Part of a small language model's weights.
Size: 14 layers, 10 heads of 32 (5 for keys and values), MLP 1280 SwiGLU, vocabulary 8234, 24.2M parameters.
Architecture: RMSNorm before each block, tied embeddings.
Training: a variant of Muon for these matrices, 875M tokens, 6678 steps.
MLP neurons of a small language model. Each row is named by its layer, matrix (gate and up: input weights; down: output weights) and neuron, and shows model dimensions 64-255. Each number is 500 + 40 x the weight over its row's rms, rounded and kept within 0 to 999. Numbers have three digits each. A neuron's up and down rows have the sign that makes its largest values positive.
After each neuron's rows, "fires on" lists the tokens most often at its 100 highest values on Wikipedia text that the model never trained on. A number after a token or word is its count.

L9.gate826:594490524560519485447589459418550457530533497457457537491472499491524496556570497489486544538514435494504439519476468526451498472495541564507474482473452442430494444461444517437510474584548456492547490522497500498508439458508440524451580517484518523571469543467473544524501533515511465527520525474497464435462555519459472571451507534484490527517521538488430490482519481455545496453454469390543491511583475585472552489400505467474491525460524628447522551500534533505554482576479500550439527475486437456567516486486496468511476518496509502516469453568530535500506463491477534499
L9.up826:508501523485512536456568493505485541557528434534511542477464394536484503601516550417412536528531543473449441491448462476508528508478496483462518396483396515469489458482520561538490473485523468438491458473528470546449493541522432471530558521579453454518520498525454547471543498416548479506463495416508476474466465448485391552540526480520476481426464509486552486505482504459607618495482482525477529486501479507494475457508542440520517515496519539463482499481498440432494465514473587502395558547503535472479547489520510509449514547514567509454581470565485501532457508412513502564
L9.down826:470527485512508432437477531481404535526487496485514437528500485467525488400485468510454491560470475515498509430577437496526581505472472515498527568418482509562503469472471514443418522429523492487522492446543544535514503453488518494467470515471528518491472540545459568456420473479538489505517448507518489535557474490535567474521492528516457502568466484533578560441553530492486492492471476470477507542511516431544488560458491581598430580495514526522534518558520489526416411455570531435529476494481577486471478458513507438516502455537529559479488546437475506518459564552439531522
fires on: " |" 18, " A" 14, " H" 11, " K" 5, " Sh" 5, " St" 4

L2.gate1112:582511454517492489513531583472461526370554511471574521447506486521502517506571467498456541502519495419527469486521504485450502479557547487481444487443490602534509560449564512472547541513533441490497511542449496532531509514487432541543504515475462472499513513488577510485447491505428549560427474534516454496505505578414497595489497407473539449543524487504525567475518452500559491478513593472462552530485506487511481502582562463482491529473499470506578498475572494494476486498429536492431482468487450464454449496441445490492470465525539516464552482449504555411449449523515545484
L2.up1112:536488469437487480528539530466480574519465488481486507474466513463522527563530440509455508485482514490420506467524490507476567536570489530498503527504453542466483482492506413398558525494485488483437492549521483470511517486504542435509486432479522493388459537476585455481447424526472546552466562532486441479565496463487445484458494511530503504537476445502568479536428482504572574538529527461472547525482545577498537579500514570499528466544527555542507502534478478472450515483494571495535384521534465491598448501475458511524480426461576569484617502532546496527433478478528504462
L2.down1112:454513504539495513491470522538496551474485514457545491470492383487502502526538517470490467528530500511508491568549551563480482494459563521481483431460575450534494540519520566537520459497497485448476455468514537587483501423517501479503529429488550435429576544544506527429449430474530485554460562478512544463482531436525516528513475492463545517447478475527523527547536496496506484558412511479518508494508479501518496428597417521465516544495543515476528512435445554499457435505470468511433455507549463497479495494533483465548434512501481410578503459485494411515457515459498539496
fires on: "," 26, ":" 18, "/" 11, "-" 11, "—" 5

L8.gate758:532511464511497520479515497431534490526514485601446450529452525542535554495432471485520517603532592528526529569504520506473517493553576521487533526497453577401566478457501523528524496509477491445504481471559476418477496493501554485503527499523526463543501542505527454574584508470452516515515500593564461459481456414521502518496519445522499457504447549427481488478461542534490558530504519499473529487526562509515492478495508453518460514414518492529501444505524483513497465547592501521541539506506504519404521471555488458483519537501514529420443488560547505482505456471493556469
L8.up758:499570448539520523493583491466523528507435514518456469499438495411483440514491532503501510561507443477529472497536460491491403476495483475463451529399488511470432473500507545541557491512476562433467452484497540546516456605452497434566483474481519460529566478470512508530497514538556513556480486538495511481557509455552540452512525429512438556479543474476504539599524517483535589588512500453478566545533446508538446502539484457491597489522495591481483497529505541533517418446496529511552511457505498520515499438473520456413496500491484477523524495423504523595534545512501487473
L8.down758:514533479485503506547503523539493397550455533509546510538523528469503524483502494517545503499592669550457537468520586511537516481461554468545491481478509450505458456487446517463519429541499511450554467512518556438490482532503448600474538509472505463523474465505452525474536564481497424439495458483495553530440533527559459466455472479494469557561510523537446544507564533491484519545555457484450548478522513512437561557478492492456475480422426477515526465492473504544457507510465477531476506522567518509499592500515476457533511647530547536493515498507541514462447539432425487608
fires on: " for" 88, " by" 5, " to" 4

L2.gate1013:571479508512464483496556572506551509485495524491478479507494458515499527420461537532455573458517520458494543566535454499440461504453549499429568488542469475500496511479490470495503478493482465473550488476482563420473483540530505437482508520468457449562572501543494488570566446535466475520517458398460508476474482573507503495496483501509558500473534498559463458476537446498487472502527500523475542424508508460469536515533540488568563474551539512460548535487468466514559543532490530541519461470460445487572497517500404465490532481512556436546511615443544554498530484506512495527
L2.up1013:429577510602499486467510482526572550463459494500463531500481456450535442474458509449432507525513484475473526497464547423489507475463499469517506448455471521517519581549458462504472488489528503537523483521415591518387514512537489513476492512484461460493509460523509513510577519492519516497449482501480396477513437452411512420551446518463541438457484471448446456515467537543509446556491464474515535494443538543464539487554545527502449430548497529448500465466490432446501458602458570554512575505530448549451504511468495537531501480437509460467446532473523504476490500549506399506
L2.down1013:407556497480482597565496491462560509447531518472467526480516554522514529524472457583553553485501587503418520364453517461434517593550541490478484468406456513541499552454502554519450487530459489430564498578499521501485489497486480553496452509520456494550469521561437514470488515518487507451493497502504469464513586486486502482546506504519440426446509525500439504487508630506491500510483544554590537544540556515465430466497471478499555558487522512493433476457517542449486482475520431501475551505528467562446513533500512541535476535473473487476479454462509545482462474505491543500
fires on: " that" 47, " \"" 18, " of" 8

L10.gate423:488500497576512461497559509496543513517490523512451426516504572536483403521511465529516451472523442501491521539428493482516482493388432532487572599616492514499541527442520462568496513438479448498505488522531524414468492547442567536533499485472523510479619499489466500457462442456524531503519468502480459493457491440533486497441516521501480457535493514550416492496527519473483477471518470562502509534561585570519524562514539615455458473536492542506436495392495530499477454595501439450492476503473505480478482513449502517619525463471459475517479532533517522491550525521490545481
L10.up423:540603460554448556452456490479462531525517523456456445487462400489461405507511390516584551439543450505445469486487505510488492593446490543524504526500473558493508605512422568494443473461539483518452567499452518518553510502516501531421550412555491493553493488533497525466496459570511484579494445458443501474538522496548450493450530520531525514501486562494524522480547455488518524595529458520512468534500483499427523579521473468447455503490536468468525471502481480456448518564492509511469498511401480567533496607490501447527473549493501461475500518502520517438537482505462501471
L10.down423:480524497505479538520470551539558569512562527499529448479426498568514459549546539491396391490455533484488423481549488483423478526512567523462431479521495570469488529545488487573431454547486528457537493423474554590411516457454528555499517524477507470493531436522503500471492480503500449491541547488472538535523394450495463577451458486517525496517568497474501458482556559398472466517471474426532469465563501524451536582500461515483447503515558536513560498557520472461546477545514578449469530495485542478470526496498526525488468570500444465487566452427494458591448512518507467481
fires on: " H" 48, " W" 11, " K" 10, " Br" 5

L10.gate875:590472478453529502488527523466511498471518476492542529504468522525429538493443455494469479497517485529491477438458400525555481508517467529486564555504563505481510468522588589554424517525508467510474536511484498450508506523453504450540554490504479489484422544463462515411562488575516606542492419497467517570482439525558515504552546569502500480495555570474481441498540536511440451485461454480581541472514492477465432522499536447548518434350498549555482487480456547453457513449490487524484502499583590495479460485550555480408485441539426506495516494502477499437507460458516518506
L10.up875:519522525458546478499499500530453428436451442541505426490440391463452495459562561477531454511485499529408520435494472459503473523541523563470463519553545450476503468462485571421488543483548460508514460488484458516471522489518547596511485428471514477476456506461506479410522480439508471566493490509495487491435535520522519452477545509588534451584475530582485499455465493457464552515520491426438475457487532477542523539477498560521448515461518486539534540488558571519511477524432559460582537461518516508470523535565572537487535481454402568448507534515510516530486481544475550521
L10.down875:458529484489528471479433565518600505414535474550497485467533485501526531546485499571522419420498396505434541466442491511517504496444470528545528448502517514468496473488490582483488496457502520510433500508513504472516536444506519474622493461561456563507517485456435518535539514533512588495483503486484565535509462505464549553471519476498443419498490511502466468520499545464501508539453403474475489503462566520523472502446387554466483473480533496549422503510515500503600463469543520529462535565457397490574499499540524586457503531510520455501523486525494505523514534494552446472
fires on: " " 27, " v" 10, "j" 10, " S" 4, " Av" 4

L2.gate1125:506430570570533582548504403552541490529481498488489457516453508456425537464482505503530464390440530500498471595469526542538483520467444519480521485516526494495472527559543477498448501561537494529474479421456470475435498468500491493508463570575511475494496465470525453514548513506455515450538482475476481535500476426432543471551512445479504513479484524492598508483479471547495474455504487581552439497439475470512542522490438461528432409458509515441477535553516464497459471609546508488495562478532470548486483473485461502540461571492459510574495584476496422478564469519477563520
L2.up1125:476441531520449515573489523559549495536509507450486413580416503537483518451515497567534491525560538474503439486517525507425522516522532468480527514487432504534497540501492574408456545464528507546489469494523512513430506554546550437535510456493505481571452445507499426514481466516460490486550511495561488430566468519500509553505478488533475529483482463560572479492478503523446503502474525569538519470455507519517479506522460520450512464463507539470474544550477568510554497522462501494501538483523510505392521543464472486508391569480527516586503451409553448499529495538519553495
L2.down1125:471524514481517519546534448508576447545502539528472474585454511491506447484539523479505531486512499500543481489557423491480539505557552513588461523488513429533511439458517452579631409509502482493465463436539556515473499543421513459520522402490512480475482552538426560518515507451521583480557485396600450507530579534493495502444465484529560539522512474548535515484506456490532527497457525477455539522485531426510504469516493538461485504468516443427498614496535529478488473543447568543522462508468517523497517462422502522543511523520518475538488513464490477432484463498514431473
fires on: "," 57, "u" 11, "X" 4

L5.gate915:524546521575521538498478474461572414485431600523458481521425503491502450491532518468520501497513580501505430483486458455451484626503417497509552512518463602514548516486511527460504548561509445486501513525525516529455455571517508489545497482468498443562513465559525465536404517549570474520530483478553507560474485498434502512505532478534548487551463496541512531505545472500531581523568517445501559521442556485515537536578503509462452524500461528521586524577555509429498458519429547480546555512470492484542513513482519507506457525509475531448566512475490514452454432485500447461
L5.up915:500507496539548555440430485474517473439589542521483423536428525484583498486479501524476544492527665486488467562521435473474449552480435505536556500578532552499479495538507502500524587539445532503519486499513424459462535522488467500520516454539396491489518460481548492505515491533559559506474472529496529488535517471476478522508560524527510465524478486519551519557530451503479497559470572542469519546528545501512479549533429502568521530492466519457471383544490483495520478554522458528482510516496526561556514541425501606500497466460549484442541433551556454553503529459502465521
L5.down915:514502522495476443500508525529482546504520461477430546472446446473517521442473491501476441559486714525468502524480477441503560439521486462478516547453507517534472544480420521501526409505469454425468467561522513618531494478462553441487468516559514520480511522511511526547477577460508447553470510457516518578519539466543549523534471476440453485447446504472479437480444568489488453510542421535456488417517475451496504561472497506473512460479547500543445545468501559506497540473516511502492516494523497469501494512457519495481537479472482490528466522543595520488581478468530479531
fires on: "," 51, ":" 28, " |" 17

L6.gate1107:524547515476526490477538456463513481462574499439455428496505480538384493550488538514492523490518508558486371453536492515477525526537375466518487512555473587487453493593435474515512548498507569563510503581508504571514539546553469502490496512531464485482484526461600510517513499533507532432522457514576494471430509519502488473507412558477478500507486454443463468548551531459472479483479444503562569492480481411454570480525541538509484476538534473450503458525475529475444453477413510535485497508550564546495476517531494521504566505527501458575515477472490441433446520492512541440
L6.up1107:548515499526505565478454443465515494515468550530492464476464492513544474578532488452510597469582575490528488441480476500461539489484487512538450530482505527482503510551481507497492557585528545497501408573488515516480531520512457488534460438503379552503478551536571474520493476488508509536491522546502532520513453511446495451520564447513453492456469470473499584544507509509531579489549478495509547494481427484451545528437518491487515543487459511453465482489487452491533466411539513548558559538441529551474499381446450561422475497509436434563541472525527413446510427513489502481
L6.down1107:499552510536507520421493495456477440511576488521486461482530447427520587538446571505515441512518460511417468541539543486446506554461503561534511436414517498532521494502532492542466474563476532483542585484574462481534519524462501540519513497581494508491454597494543567538528451416493482384482468539465493462463535517453537497486488527542481532442451466505501490544517522469484539481414502495515507499453538439480573503509577513522433622485553476530541511517470518519549498544417475447512499484494522456435497490494496502436500491481515476520472474484455486478489554519511470511
fires on: "'s" 66, " their" 9, " of" 5, "'" 4, " the" 4

L10.gate943:435509489484480489505445563492538547504580509551494378456483449541509500503451491491451485597539516450523455484500524447467531480530509483548532500499494606474490478550525431422472529423541536461567474506485536499541480462467506438428552476502493432470525520485540526614496486479502508455522523452514448494460528541530510524447501480534474461537464498548447468475532555548405510437533510463489503534520494581577470492477454448466473564517456566497518522461471529527474496491448437467561534451511502534581532504504542537469376605519445422489509509441525522586449423515459510508
L10.up943:458504503486478465516496536477522469489467486506461442416424485563460502476519523472514485502447557536526515554587500412524526487492501492520548502458520539476414488475486508499503562450509531529463476504571508486543447578543491440500531546480562440513480505484487424590481525495517504438490492498504481495515538405533493477505496534491503498505508481559488501557505473489471554497494522419469535474469481554518484535480478481463459504482487592469480489501524561563541503561497493467506548531499478512435529467497555521513401479459456512474574412461495510600498511503523513569
L10.down943:519541475510515434520431496527466567508548556466463543524556501490547507460479515499540458453497722497443480564467507528603481559468483459456499517506461502468502454505514465522511493494473477470428431465480429472409466489488513546457485545486507619479471454502424506464444508423465475558540512564546546578465513545546455506465513487500423561542467513492506515544511500516552535481465479540441504508508533469497465533519469473472413453490405473491538396477449488444501507432488468468491507474456529522486577512548508475545480490561522475529493543454512460467491493460491498505
fires on: " of" 24, " and" 20, " as" 10, " are" 6, " by" 4

L10.gate1205:533522524490534522449509532486531528497512453547506450460439542484542504552475517561511567516431517492491561512502556563480449471539570494460524483560565511417485454512433497537486504438457517376442492497628529551539542581461527547520491508454505428516430563539472472527553440464565516511534487477478425544534445484517574464442479492466523449500473425540520525490469482510534477489483545449484470495452570475501549518478485465444435476461413468511501366510510495514486480505460466526488410488567504499487496533489480489493505513502495503436516511520462487506564509487534579550
L10.up1205:537487555468532508560508461517525583504533387465494537453546463524503522513486493556523528465407523524522560453521476454560523440463536510417430576482576505501491490463459538493512535447477510472473459494547485444528476466484534567538445461546511493509568501405524484558486483489512539480521460512523473481494558528525501491477509561478544563495394443488537454464549436505508531518517579497445486528487541558514489479525506457499535502523494514453491522434473442493504603557499528485436489514474525478497536478427428572461569536562554426551496525502444516484397510463427516528
L10.down1205:424464554510549509459489524457530470441540497560504485499455523506556480457503514529507481493465527505504509501502489591534533541472511450546417492538473480540495505469553579448468486455519475471447536475506526553458508504455460466567428488522467472499477455516556502507477506512534511471562522506499427477452478499473462516477478550535560518548474467481556503541513468442491513541542441499494566491488563459411495539459542439403529521521505551515518530554516459442527407467455486505514548494443523475473472545460541463514597439495485496444538398497549525469453502482514457531
fires on: " R" 20, " V" 10, " B" 10, " S" 6, " two" 5, " her" 4

L5.gate1225:489493518468430523496450473469561459517527481502404492502529520490530526427506507462524452553428552527502506565504497501455424444545496481455476452444504466479514489497538492522575451505502448575530547537444529555543471518595479479557579518552560507572503485503515498522461479554596480543417468478490505537505474509540513528534543503554553532464508454471533503449456493470533505527532559441573466459521580541476457531485489485551500493417496513532411544517565450478503401492569560518500530524470548529515549451496543514426486464498466514488473405432438470459482459571474485522
L5.up1225:507487542481490528539490483441570485494518483530472489478414477514502541540545481461504546517482579459523491524488458461463476505461464521532543480513451561533508485444521511499548408465526473475487525543531448589417473495480458503433495486503525461493595506570520487482573508489421534513477497502554526496487472450522460497495536487584533541504454515570504498522461473407562492468552486551461463527456480435422518493545453481560513512508468493505538509632568471508475475454550525498551479536475579483525511500530483495568474495452489546539482472489506514491509443514472537502
L5.down1225:506516529487499504452471489464498506546456517447435500518550496503550487425511511478527462525428624513533518472495535520472446489553531482541434451495498494503558538443511490452445520529502523510494551484407509428544449488545548506464530472500496641515530497424455514525459550529543469585416558570451594519543507463520520528522501536510482444506506512513510529582435511490542513482458507394547503491570449567472507463485530443439506499489541533591445508482516415479523477453508535521505595497512518515488522522493532492559540527496497453437451522513492560502432464510533485569
fires on: " " 30, ".\n\n" 25, " of" 15, " from" 14, "19" 5

L10.gate502:538525549512546437541564463496495513546583513598557444460452419541475550565534534570493473530498493460513435482508508496550484424502596515550534529504509447481544517494444582474494468497468484475490438531473457524528507482555477527499503486435514458500530504495543499556547561493503571484500503575510458463478435466511513487509550472531512472495482465491417514515575465439529548474517574528494491493525495461501417514527491503513490495492480468547468511581490446484569538557506519477505554503498482456502509462528465425517507509506476505497520444546471454430510480530521525427
L10.up502:520536514497491453530527505508543460537491563518492497402455514586524547484521537505535524546486505464513519461538518581483480524545501533500555497505507515499492538519409477532447465511525469474561462556463441559532553543494491516491565422472487446508535473446425520514483542570475518495444471544432524436465503500478532533547460472529500440589610491504546554532476488492485418519496504489455512485515482479536472454522483502501438436520512519463525492454476501473530461500441489489435459499532500477491459520483441515419525549514518474517550483551480526524498542503532567403
L10.down502:515523420558505468501547490386441504442556456505455512471435535481524469518475428496563462556495500498509440508435477483526495536438483495578445495489523447435482555628534485464564466453579536451430495484505464501472495408504537520429457484498523476522501541478493558432475544530480516455417545586463507524551481531501524563541486489442554599496476533515456500457492463516488538438579514527520521464511442569475547543434513493522492535442498453488494463535505480546490511516524459447542463516524463533480498581538498541608509445486485485548486450463529453577448436542448516461
fires on: " G" 26, " K" 10, " Gre" 9, "d" 7, " English" 6, " " 4

L2.gate713:484504488516473451461450474491501553496486464503425472424538541535515551545495470499531477465451413478488428513538532512493520535549481507457474482469468504436481470525533537472499506538557443487490506486547525520453469519503496479481503556548586492579460426501502590504457463525547486457516466442529475523511486513448436393560481505477497540496462446524509506487526424518466550483521510457546493478519441429539549425571509498498558499544513477568580494490546442485503519462471523560575475551489466530573594443520472517474530440566492475542451526543531549474481552519491466496
L2.up713:491523497590473515531447534475577470503508446514535491463449490468529432505489448485467586534455490562460485507574482480449476479526447530496483514504531551424487524525478526488423551556439495469515477524509543485509448524496543484472417503520573527445530536499498513509510482484551534493450539462524455572511524551497525454547473477457515499529485471509408434460513534546494470501580494475502500425489483482563504478525505574466482469474513512475530506493490399530530411450487540448554490510529413517467522500486562488522527523475428581482500491530439526502468522532509480544
L2.down713:473550514574493517450450457531539457540525517449510542432434544500559483460433507499537483521499439493515466557476407482477576529453476494524506450455439504444531526503486512490543483511542545500478501534497514484542386559497589490498475486504537501460491527485535571532454520502515501463576525540495518502453485527529524454475531535464433519518539464500540509529542463539495477520582519495467544502471458502502468477558466491498525457596441431510492496530536380526528495563526461392532455532456513460527577442474480536501506500506444490456548491498487528556539464507551572510
fires on: " University" 25, " of" 8, "or" 6, "ta" 6, " Arts" 5, " age" 5

L2.gate480:516474489465517464466517481431536512445524454510451528505509482535493542479473578498490508437532432503476491510513500492538559500497519425491522565504488499487512488485468604541562522513528546489538456489495506475532485561574538450549512457519450432537542484540504507560508509468535477506473422505569457517489473559577558445504571525490510416516527470532490453476457517527428529501560552466495481465558495436512442500508483510538496492485447519426463500532472490500522447478426510484490525501423467485516551540503492436454510544557553449570484584559518448505590453494552485591
L2.up480:504495530492552571446484467465497464473513457471490483549487502463506423446483468412511470489464488506483512520499482556502482554515520522558470453433504474452486487568460463489481462543538520513443431470531515393502554455499482570501565469502418416528494511528493432520567478494589460468567463529601420502497529546466573366465478543504467503497547547556517468495578497543450495464521481453486537519471458459487515446443438492473565428520495475438519486486565440478560504506457583555567498506496497478446549568507512476459503417527485512535511466530500472608511483470555561549
L2.down480:489551386483489556520465499516515534497513547474544566508460412527471461524445440513509519484496547504571481494483467538490537516476449504512542471470485418516508505542617489438457411518550444440522482461524581565509519499424499511504506475518467454469460559493555512506504527538506516474547475545491510463466557523459470397537486561514419449501495583504498412538448444525492561502532510504539461467510482425470450494462509496577563540586498559536441454446405502422532484492477487507524514511465477486432517498535562484552531487500482490529504500518494508513476478528596483520
fires on: " that" 40, "," 7, " " 6, "n" 5, "z" 4, "ia" 4

L10.gate421:467517575516477466482526646495488557501543487506411452487460559531543453471456565524533526484551676537408503514469451486487516512514479465469505519505498524460505445516510442457435479490552468414488521546554597557496534546569540531471488517498485524563472634452585510525511513512497501465489520417482502498542479429473493524477459453485506438477461463555537540550516487500539478503555515459509505438445518448535567411531528468532498502482559512471464576454532537441463468468521579492484518580494518467556478454508488500485537472456462491492526504492421537456488445538458487496
L10.up421:496522487485478534409487511520417501545493433571484484435551474550500510504474517500476531481465484522457490597445565441543494421467454511564454443469500496491448528474441510523442465394585544423524471530506527535407560469451552499565463512472497548471511488527590564498527447512489579467446524513521524427469530494505487482514539444473518454446493432464526484564522511453593583446494496560549470499471441540489551448523509540504513560461490466493493501425481530498508419492527494497492566537492532552492464515453574456481584508434465404510496492555479503487515476437486530486
L10.down421:474536501510495547438480511485472512491549554520448446450500443493490493453565516542500422470550768516447501491497591508403482543501511453474477547538488513513436496501554524539489484520460519512581497529519510519524528550511438516507482541491479525524493547536540588545533447470530456450472475573481440534477521520487547519476436469543503540491467535532492483568460540438524502517531498495445519534568487474479484525543483459507487468531472422535551481519512519504538562479465511506561533473410491508532533439479487517491518533466550456524504495464576494497418465494512450499
fires on: " the" 50, " his" 12, "'s" 10, " His" 6, " their" 5, " its" 4

L5.gate886:521485556537510524521482459441569445436601499521465435538468511485517585454510448503553558548506655498480520594501474520441474536486507471491477467541476456513506464469476439458517490559501492467347564601470499505480450513543482540521492509499488487508505486501479534546493454516474490529496485534556550521509502511469493534484570491449536487491559498524471511527436548481499509584510562418467522469469540459461471563492541521505468487484481480470542506535498508497516499510486464531508582579546513496550479523500513540549537501454467528480500426489532497505476495532458501496
L5.up886:551466497479516565516451568467529488504477527482540473528472404510532473461517513498579530528525714529553522470553493479487461546519461497524539513543540497502448472499577500518553460563520450483460557594463492535503457548431492498491524504461481471549463483503450452534520583526495547537548505523410545518552475472505549550513557521530552533495510443555520526476510522497483531490439465440510470518422497414575481549542434500505489521552535515491482510535543439478490477484524504455528505522520582546572515449513469530453592529510466577484561460517501495461455603493517522487
L5.down886:519513515495473417497528509486538489488600501536564441451469505482458553522516527486468486479494789466503489579488482490456526542474472488502446480519498525511560488458421512503471532463508525509470510500565505483502451534537546525477479485501496505546533518570562436524490503452495456533447479529546501485545514468492487523523518498529530501522481518460443520494441505467453512502547473457523537541559476499452454564484469434544416521482565467490547472476480505557500439499478505545517518471463487524466549537508514539584481529500467412501557418522516552485485477473461460458
fires on: ".\n\n" 69, " of" 10, " |\n\n" 7, "19" 4

L9.gate697:485523531535508538507522462462592545412536512510506468508478491480503486539505501436461569547519525499473457485408466499507566573564512525534486566570492545482432532486510514583506503477475520511502505501449510507434400475487559498420465429491524500547450530495529485546475463512492452434426471533501486520520527434454500504493519508528429487467405522455478486499465546522483467545439470492578540519499536491508511533497555529544542507471580564496505492514420485519486472556547497483458496489496503506516441542451466473473503470436504446521452507538507513516535508529467532454
L9.up697:510518423522510510544523542483577550502502449541511450508485487459551484544552509440483516438439510508504435475435500570504531479448448527551551513498461537462561475447585482500544558512503448552473557488501479477467516501544484491485428453504526467514491515462499461509483528543506468577493468520468547441430464486505472523555553516507485561602510509618516484513522487478512570492485506559512538512557483527436469500533528490541464473476550540510535412502462484566454511533460577453478530564467520541504502550508575503483492511504523507507498542573504436455525450440501524506
L9.down697:570518502509534444467453487465495543536541511561484471498466479557474495566518542540466464480376591473457479516495406489439507435402471470475555552464485546491520568518486480521481521511430493506540613461514508459517522530452523506537531503510435494484478485579444542499443496520521478544519508467479465538512442513443537477443500533535520497428536559484426438494545494492465506449525471446491446489516502542546526507441484522505553512525545534559487486522534507484541514497447411469516523538503505468515458534452511533572531537518531464455540452493538511463445482485511505530
fires on: " H" 58, " K" 28, " C" 7

L6.gate32:497448553518509525428592517544549434525502481471561398578474513519521484491459440487510521431456467436424508475547458523524508504557524436546560519511561592433467508422528509480452465569413541454546496536468453458554449374515536500488485495546489534486533441580509472500467489532531579429507581419508459512482533477490579454463538480513448532506516529461467519496407493515467516529512514549513466485464466505564503494584548557481489549535537491466478542512574484511498456511511573524465580465530505503510469574478516504446529561522521487538512464536480501569486475516477546567
L6.up32:525479522523467568484560519564543566497491460504444538590497542432506530493461489493444504486392497486457487499506476571473516512499525491443567489516473581499444544537466532470524484543532446468538500501434517456424519449509494495530513474521498540519568545554500439491430508512511462480551481481481491460531528470529567508440571485471523516503459517598522507459492477520522493504517603621512504512491549424516472451538456473521403432480456452530525525540567464529545497508489511519458507461511531471521451558534481530455509577519464564508438513559549456451487502527506536522
L6.down32:488534483495543522402505450515495470568454461584516475483545441552527503532428444498520460509484452552516518485513553435479423511556570498470529449464485501484476490595531469543488417489438514480436479461476484512493520471471563437505555532517503484443400457483464513487516481488546481526492491514482411482493472553550535497528458538496519420514553429538498531481469444516518453490459431465493446486442476510453563456547512552486527536455489494465481448430524470500492506513483496522501545466480386550479534513519504484542501516454452514506486531461499542493418461447496404536
fires on: "," 87

L5.gate1143:481509526503408505513494427477495504435432493479496500473422447551561478509396504460535508495525518494491451496434500449557473581464463518523448490489507598533535523493449434490440497524414519463491499520507524445554577491526412424460546469448446451476461514536492556505513558520504491468418471499550483524550515595491470613437526476447530536502565452493480565436460481516521441437461460516525518499473448532515522495496547536541515517524479530512477465493485503518532542498467582555434560486496547449472486532492512436509459489496507424567569474533482537494508528532498575538
L5.up1143:518551473452544509457501453480520482478467458457480494527467425461521555507489504526440539530497459455481550516468494470447491457519488496488555527505479501558446469447579474476480459483427470495468511480511538463452550443528519475513539498506468471475454515460484508451547452565437505487478463473566435495511510504452441519592489478482522483464505409470416507526483509516428485621500507491477556563464522494534490544494453572543539424469504601445554457464516453469526397533513532470455505508606546561488506530606440500466547525510486513462572483511523490561473516495468524482
L5.down1143:541475509567439529459563490462377500538522439557478477502540504521524489527444483505477510527556576479539565443517532463397524429463616537507509512488520512487569526487519444534464466497458488514481522454534506503496512502475496543488470520568508478459466521600497539497542553450548509480546484441552417488461479508461496455516516445474535525518464445423448570515589489520532528512438480491462449466466554515483452487472496423461484494513528506569511530446509479459526514576503516536517558471457388451537409557534471497494449478441514550520560485460510554515542535477529518484
fires on: "–" 48, " (" 25, "—" 9, "-" 8, " \"" 4

L5.gate323:514478492501493552470547497586514512475482476445480502447512522560517498511517544493563531478578466554494492515535523509475465500510578414444465526626512439459431551468476533485498478555419512509472469512417554478557526582453586496485601502551507501541485474498546570513462448564507569554552549517488505577576504491530503495515561481411506503488514415582492463488465490530543440457490511458480493530504562506485484525609551546550474484531504506432463540446477529548491428523498490456492566548524510573559534484530412518445500524500474465504548535521527510462523539541528523445
L5.up323:525474464516439532500437482485481500557567557542547575463550465471497500516482424465458500513420532453492493554504499419525512452474531465475482518505541491485489533482427512506582514426529511495470511433441554476492535540469488500531492502468507479488538388516475497471525499510566552482507422424539502470491510558436499518610492543484497474479476432519443539486467548572501502553479455478609472543479534515522459494486555503456579525458492458469556538519484494498526470564529478548477529584559529473472527509457522531527534483485469548427563475517570590560472537492443493480
L5.down323:505530432481502479490453540497488561523471556548481534492461507499586462511529449473497486451443500525515528577534514456557493494465477475557502468470506466520527413510529457550594481470559505445518555476510517478502534468487424452485532401629516500460488426455500499476552513441513434457534531497486552481448527543524496522531493456566493468478535536514477501546538568491476516514542489487516519568508536494501475549487411525424505539454487519507538519510565505540444434569492505546446507527551508512516583478496548423509415478516534521467487497462418503488587517579526495542
fires on: " of" 78, " a" 6

L2.gate522:576485503468463483434518530529517527495546551449509603513465470564504470483423518479556548547515446465543493466485571501504507489513600482460521511472474489459551527460530455526509472552535532468516491538442521434547450546488516426512470383539432491490511521485585475551528533537503488518486532491497558533438503485508461574534436473448588447469509512490464495479468434544493494487506446479542522430468479475582514515543488471517491506481603539470544488540513519462512485448497552509489416490498455487576539518530504497477436448476537511448521510487475540553463419473478469587
L2.up522:541505494482496448507551544538469519526501516503524578507513490560509577462476522467478519494526500449490458504494464488521451510533590571559484466506495451523516535500520491499528481491514582510528512488484548446562495484527588459560524461523459470528423498412515506549455413524485537561516489499485525540465537459481461471506447518473507458460484465511442557554484488513487410464481463502604487456502508551501529534570543487505431545498531520452443464447535546416516520504474558483557514447494508552513578551429527557483476496509565518467486563550465518539429475506540467533
L2.down522:510542502464561499539454505512555542580537516476408580555461525449541477457462459488475512528479501535522513533516549469541456496498511468489449477487576441415443554434487414470496502553501470439500492471511494465541540503488500538523485494584380466475463523543506472458449519461451495519591524600492523539484494437444472487538502490467485428496509484483509480392488498502482397445464558481534510497527477532479479486468526526478463572469534561457512528491529489481568481478490484490487550548436548499508506473368541480566467512509466513541515535450477542539464454496625514486
fires on: " \"" 37, "." 11, "?" 9, ":\n" 9, ":\n\n" 8, ":" 7